config = dict(
    norm_place='pre',
    norm_eps=1e-05,
    positions='rope',
    init='normal',
    init_std_qkv=0.0269,
    init_std_down=0.0,
    learning_rate=0.0133,
    beta1=0.95,
    max_grad_norm=1.0,
    schedule='wsd',
    batch_tokens=32768,
)
MLP neurons of a small language model. Each row is named by its layer, matrix (gate and up: input weights) and neuron, and shows model dimensions 112-303. Each number is 128 + 32 x the weight over its row's rms, rounded and kept within 0 to 255. Numbers have three digits each. A neuron's up and down rows have the sign that makes its largest values positive.
After each neuron's rows, "fires after" lists the tokens most often just before its 100 highest values on Wikipedia text that the model never trained on.

L4.gate1021:141040087159157158090163116133168123090123088138075094170116116093104108169074173065084169153198115175139120129059140092103157137152113107084117147124138085085091185113122117092139139116117149101133127122114121168159106105081151120147125180115073164135119154115077175125142087080142151103186138153095123093106094205118145103125142181087098124091141131175142174161183096088069161163118144171139112148127085112132173160103151139123121085135138172128095069102104089164111117102122161132143103095130152141151099127130181109110106175127143152126075141124088162110141154079102111145
L4.up1021:147155175104143187109179082099151128152144139138124094122180123145131119100109175143144082086136140130134095160133109087089114140131133111080098194044117142083163150086129152115167170132066155140106112095136068140111094118120123099123175105193198133161123124158145140145161164121153123094125177179158100109127145090095127125139124129168141121123178135089173156141145106076140126093112154148192103109135102121137157150172189126116194107164147175080159115109143150168118073140141083113150082190101136105157136138143091085101168152097213189040120119118101150169135098187143049172
fires after: " B", " b", " H", " h", "b"

L5.gate415:131122145132158126168136156126133153142046098105105139142146045147136162150159191145152220145164093063083193093164120071108140085084141114142123137155102130147145096123092151133202106123155141153086195139127196167104199071085156162152118163143130162175112165123121136185183132102110061139100185151121146130147147117122099128159130127074149117228117158156108154184134098195178174157124160085138119126113103146130101190131132117104124097152112130142115078130100152086115177151112104153121119160121127061129171130124131195132125127131132080158152166126094155146111129160142172154
L5.up415:107138140109127148151133104151164147103135092101111096128091148088113133138139094105100091179140089068170138187135163073089069149133115108085128101129116103156153108138106156089110108104113148147162081137185145106153172129126130098131151126117091145162077048151160190081130145044122175154081143071105100176114111127135192098115146097081143215107093141086122128180084138105115132156104095141141101143153137188086101159129158163163176134136094132148073162189181147141186132123145074159121138106199072123138131135077130137135194193123154140124138154120144077100168070131130089205
fires after: "–", " ", " |", "-", "0"

L5.gate1205:138135119155167069123093103056135081153120140154076175145098141108096111150169156164222196133128153107146106141134134084164151116076136151095123073179142139074143102139154108125160096123113158126106105068166187136149100109081170170112152162139118109109157073129147141122178168118165105149170206098140139098105165179152126120147155156119176138142117169130114119136110044141147117124118177119187111147088171136141117114136114153171086105092078152168128109157124118116156091185139096159154077105198164165160122130158146127116121113090148116200144150044128141107101136127164092092
L5.up1205:143171091123135089129123141147114140198113112165103094137120057111126093120219104110115111106091136105125141092076103150145208106084159159062171109155144143188086206122140132147107144162082055126114101123119150112055104111113122113112127126148128137149101103134128116047067152158131120151052147073106106129123154125113135141093118124139075129141201130142126193181098191119086145127069149124154109080152079099139112164142132117131127059101134122131091102109193131168092141136132131105128074155112149130102083143152126161163153135130105114131112145109120113133214122121119109092
fires after: "–", "-", " de", "/"

L4.gate877:126106149185098080094180094131077150132104119106121111171097128091104122075118123165146110103149149113122158154072132083063152160134113099068139136120104175163151130144117072065161088123116165132096158039150102113106158137092074106115078154158084112152084098145126109112128152163138195072101159121156083113178130043148101118141102162132102130127161125084153127132105139117149116145127144140167237072094103131143169103089118143099156150108147106116156181152094142112060082119125096157136097071112106213137095129144038186097141159062085098157099187126098222155118117132149098175
L4.up877:125047182123124079178172122080162128095154140109110060172115109127133147169109141162144146170166108103097129172118165129144121175135091115185059168097169183083131126122168139074081114093110121134097114151187140162086134116148137118101179102101108142153182052170109143121126170143109130102107101143201036134123106160128126119174122093083184193145156119103159154141108118045062109121121167137115160125163157130154122115136143165096124153116096153145140118102083092166089103122185149090172176142112149129146167139067127141122221137083101147132177130183132154100120143182141095182
fires after: "b", "st", "end", " b"

L4.gate1029:135184122121079102141126110133084119117128130116077085108113130076082144164161139160057071135145149135094168126080162108135198101139110134100154100185143159098122149122165107142121201110131117108067160061114108124124169130136131148193118162099130119195168130121156150163195104115151085150123144167149127151105128158118106168098162151149142083104221164149130132105094114130119162125043101155174152172128087137147150142113101129146070146128077118105129143092089100099139107075163211117136111141073101115146156185133120110083128128072095126093192181147150117146049146074183136121
L4.up1029:117133160119129166130181180145107167111130113152136103142106118126154073120124102146102079125243150149159141154113102148063069087162163104138098091165135109157074141215130108071175157151071119094054133121145162132086120096126120102192204093136161129130134090107140132089120129157161134131080120125180079112150115145139139129094124123067168156165128108096144128134098139137154166169102194136144172102156078125144135153063158154148143172146155125122114146119116156146171112115106086098080086091099141132163123126100098113155114090110119139123166117101156091107179151154165101149
fires after: " g", " t", " R", " r", " w", "-"

L5.gate247:063121171145135091110114028162177180146099122111171132115135137143152083058150098159091076105107041176181130183148092112118113121140122148149115144100128156121069129154140118134127138111115120134125165109135151191139117139163176139183114151125124159120105154132116114165178158142086085133094066116061126141139140134078123121167090149129103133098150130123146117149116130081095072127179113118132191096153119116118094105082146085176127171155095071125168174134152153133162095120175119143137148114145066116106164127085086168105110101118186139145137114106097131088107131145105090146
L5.up247:180085106159196089125122159165150078136100085105130109111149096131102139094166102065066085116138149045151117120104092092123109155078140170155176113071187172128152155130128104156133071101107097151095128148127179124109158169075144167124077070100136109116113177130108101144132144156097100068145080155128137126087175114063097105123143143136165125129126114120091182181144108073154133063119088116149108107111135090098140142092116104142120131115121101153165129133132135112123136097175159145114148162124111104134133104130134128114109064121112072118124128144180119084168185114116115090
fires after: " ", "0", " tri", "2", "5"

L5.gate1179:130159107179076148115074136143120104074082156124106147145105122091167136160122164165183138162099113125147124082134128095125148174138155106186149099119104154137205100084142094132085117087139132194116089145167223144149193092062108095117150135116084147121138135119117136147110095133138112161159171161123070120114160140153101101155171098143117113175141147126106154106088150157072094135141102134157092169136181120161154144152144144113133083106094117138127178071099115116115154108091121186138161074103101142193175109117127105124158129104135106121088177118130179092162104102137142083
L5.up1179:126116115131124135129095099097087095109164095135109085147070114178191182114115118144066099128083123140071155137159116093172123125130139124083154100130113146089045178117076134057095142151098156165148067069130079157131121134083064109094119172151110134177121083099172156165086070085166130136093126125101142170133138163101142185130118107137109116151144119107177058162124126105133155106147133131216111117082196174140141127144141155184113112117110119087115108123108134105089179114166148177097125093135160106149133207110181094118124127181083132120089210102077091116139124141140168130
fires after: "–", "R", "-", "l", " j"

L4.gate215:160168106064190125130117124117102093161098190131093126135117165122110116080163159153152161134104138117106159155092173159133127102114117139115095077165143138137147138131089119147142068108063191181121128159146168100106142125111151085148163103127142080108148151076175162132090176106123148123120086153119087098163085117060180093093132071157069106104097107109107129131091102175169177180133103132118181103180158076096139153117103123142097132121132082156108116174147086081188127187150102084073120123161127135084113183068097097103150099135114122093162122075095113077135126165082093141
L4.up215:171147130074107122150124172159174149123178131154138077212127130102088154171115112123188168118113109174125126099132118146130148112152141175176109160091147154148050059191066112171128160137114168132090197099133096152148189133147213094166081086108123173175167078104087148085144126208165100127144151118110116105128157164138163056138161134127086110107158107135095094131135128133200096131132116115084148090101136131142138132131105160106134127144111109192102152099096168103178128160187095145126111077135190070124102159106128126142097107114091137123100083091152175168159146125112151104
fires after: " v", " Mil", " con", " Par", " Med", " V"

L4.gate432:085128125105172133073092146160161075079139124161116133118152187101075138069180076168135139107129058117186034125067127116142142131148120096137092157070174149154087100135132140110125143092046139126130149129092130082195137133116168118140100162135107096155107208095067087101140123152103152103127115159172103090136151112131106150164088139119145155099132115117114152106142116105118153117129137128138131159140087127111139073110153110150103122098130112121170129095130132082146143190089152082118125183146084118170171041127146175095113158157159117149129101161110145123112072147078170155
L4.up432:121088049115159137131147157166105164170123199122166044078130134159111142128158127172176096121131105138122161089177110129127083172153092108119146156150165155161176105142155128145083135125100134132156102167110104151133148182111093138123062150104131147150107110084100107112097052133079083118095104152098103068167130164099094131134113143143112163107153137118138119146134132135124116130199125126202118104101096152164124131126127198134122134087118175085075160105128085105094102081131093183184094129196100114113185102133100137138104121099112124103065115108141127122152093108065097120
fires after: "\n", "2", " Votes", "0", " Party"

L4.gate419:156132130093123114159170122128071124064109118135154184156141091176142144042091155129111149104128123169070141210164101117136129122113137149120125138100144124157123123117183170186156104117148115192157138146104111130135204132181132080129133132135189115142146129097155144162154065115056122064119131180164051035175115087072114128110129159213136166145154144138141127087151084121169108147123095179160093112162067111202086058138134149075198139134114088142171108152113081175073120112082162102123136089112166123159085170147077093123125160116124105120125089127139184148172198155073096163
L4.up419:152079114112119142176138132131145147096150151101112163151123135118141139114087139064165097128085140145127153212138138138144103140067116120108137091128104101106155103110110162099118118162117162171143146163146133151123225118124123083165130139175137149139175127123119179131201130150166144075152133157133091080171148139142143163121085092159139159114119127135152148090150065097154086157140113175134103100135150201188087103116126163148169175085121069142184137140137119186100183118066131097091139134094154134163120136176109111135074144105157117090123160102185160163109167151129052145
fires after: "n", "or", "ot", "osp", "o"

L4.gate80:149135084141091059061146105142168121124103170103112103165166091140110099121171096124105106097109140055092129114087120137134164108147138136165113142195104092076192178131109116118126123133078032129136130098143154134215131145139146139091086125135083128146089150154165128153081071142116107135102122145112104099140179112130126143114097069142105116135095138124138118169153162144110090179153130107132191142143199113156107170177153080100144146139137137166177111087128155148123169129056104106132081180150100169102143074182121164045125181156184138162096088158153141152131141159138082154
L4.up80:179137114160053090113098054104175132105124141093161133161112058185142121098152076065103122113067134051078172127091098149128141122119126156133188088161093058126169113138141118126134117142106070138103134147093110106173116121122143099115079158115139135165120132163093089085145124110128092196108104127116119126123132097116085116146120127166127105126058125094129113117162120163131112138086164124110078148138123107103127137130120123131151105063092148175153142118133124102121175138134186060083069136145159115164147155085048143088111130143164099056161104127105152131148164104145070131
fires after: " ", " $", " than", "ent", " about", " around"

L4.gate660:134161146094176113130130106136074110174109154107072164119134119147122097155125151118153125161110171150135134103150109140123157180080177161121063160182133183118145164145201135101139081137095097167071096095135186092133074191120108132098104184109147112132130132100169091164099141169097059181179128161158138151153116162106154139108066120082116159121139147094151145122091111138107137103074145140186107104084051126095028138103105138188141120176117142145085127070130131137132108155142123098150240095115071185184106142122117127117112120149128094153140156149160098124148113161156092070
L4.up660:083148112123149148129121145095158107104145139058089129187131126168166069134182090118091162093166162193123085170138168141132148195105126107074148086151100155129148066170124130050168098143121149135086083143113136157141098140104100177153139104196133160127130156108134132169114147112103146116094102140163124176108113170188175115119186223118160175144111152179084152156130134166174132139106169075119189118083112090110136117100093142153091050113113126148086147130114114141133159133139132127064159132074175130135110115114147113150181116145101175119094114146124123206095120141120059169
fires after: " ", "-", "T"

L4.gate503:074146151181125155178162150079153078054121162142136124158078162098139140117154163100213133077186136154207052118076145176106112106120061105074114130092136134102108154132093117092096169105096140086101122147103087106162131140178141139160197159122120111119140182125156132086129081109152147143091111152148126124117156129097133110159148139128082145168148100104147117093144140076099137061106187112170132136130068139169133129106138106178058145151135102116093088101131104141125067100127153174046100093061141102187103141121115131131123101138112134120115107125147159106126129095122095091
L4.up503:087114148100134114121150143109163103104155173202124097143129120110126130191130154111124101046172049130189196068108111196108114139122128132042115115118147081204114129083131100110123128113105176137151072123095135110066124135128190140148143154129132112122140111149121141133074132088107087071111107132121132150135081102134076163163118101117121101089153147129123163101123113131180082083119121083113124115162147088117105113175130122111096153120133140098115170137117085104110114090137126147168113147098110148132059146109161095162186125119119211183145173134111109154151115131126106103
fires after: " h", "h", " H", " m", " p"

L4.gate300:156135128098177137162148051115102089134076125121139149126104093171145087100095162133104182132111096118169136135174116118144092129117129114140165120039160177150082116157123110073137118153145069149085153099127121097126144081128108146107194097140154145147074197107111117194085122183121150157135125092134134073083117181126073174174098106146087081083100130144083112172170087106167131110088079108128134099128116083187144130138150137150131153190163088133095172156136114094160163096165155118079174097134060152089168110121151081161138078187125146127104118129073111143113081101079138124
L4.up300:113117108133124074155155122113187136171097133131107135146143087178211157128161188146104117145081133150124107130103109137124104097045094118144119164030152163154052160142114082154094163162211133122127177116120119078094143109149140125069210144143120119148136148033132108137082121142102108137114105107124131091136130093109119175158124168150146073136068141134065170188157128109133143136101088118132109063148097100129116125161139139172180132130141144181119146150109120142140150090119094116109131069136116157105098116156137082158158142080164161111092090164141137148125103085084136143
fires after: " ", "9", "2", ",", "°", "1"

L5.gate26:158131151145090177091214097063128089176119180098079152126163182112190129124091106163071152101133125120105110128124140162160156166117138137138142196114046153098140125200108148129141176140113121147191163082176138121162163141112137125038084154116178111113054068104161116135167097097157169136090101135103143135183089151124103102142140084196109124188076133122131121105055131184090127153170122130129115146099113118210156170176114124094196109189178076202092083105109118118133127172163110171084140107146120184097141153128144120058099154098152083123149183122071095088133092122131134189
L5.up26:144150113142150098130159129110140068084139094111127123083141096111111126172058137122095097078094152111111094062066140104131070134080095210176117139096128127167045113149078079141112068094130133122192178091114123135155120142051117155167205131170149149133187112131098159166103080161177103106170133145135161142194116094146116109097170092077143112101113153125153075119141128152135149127158141169158085186126073126112146153140126142126141115149124107137153156147096138076116142136154130130131188133177111126123123136136173123091118076157117136060075142119101131099093138139126117124
fires after: " Con", " El", " Mar", " con", " V", " em"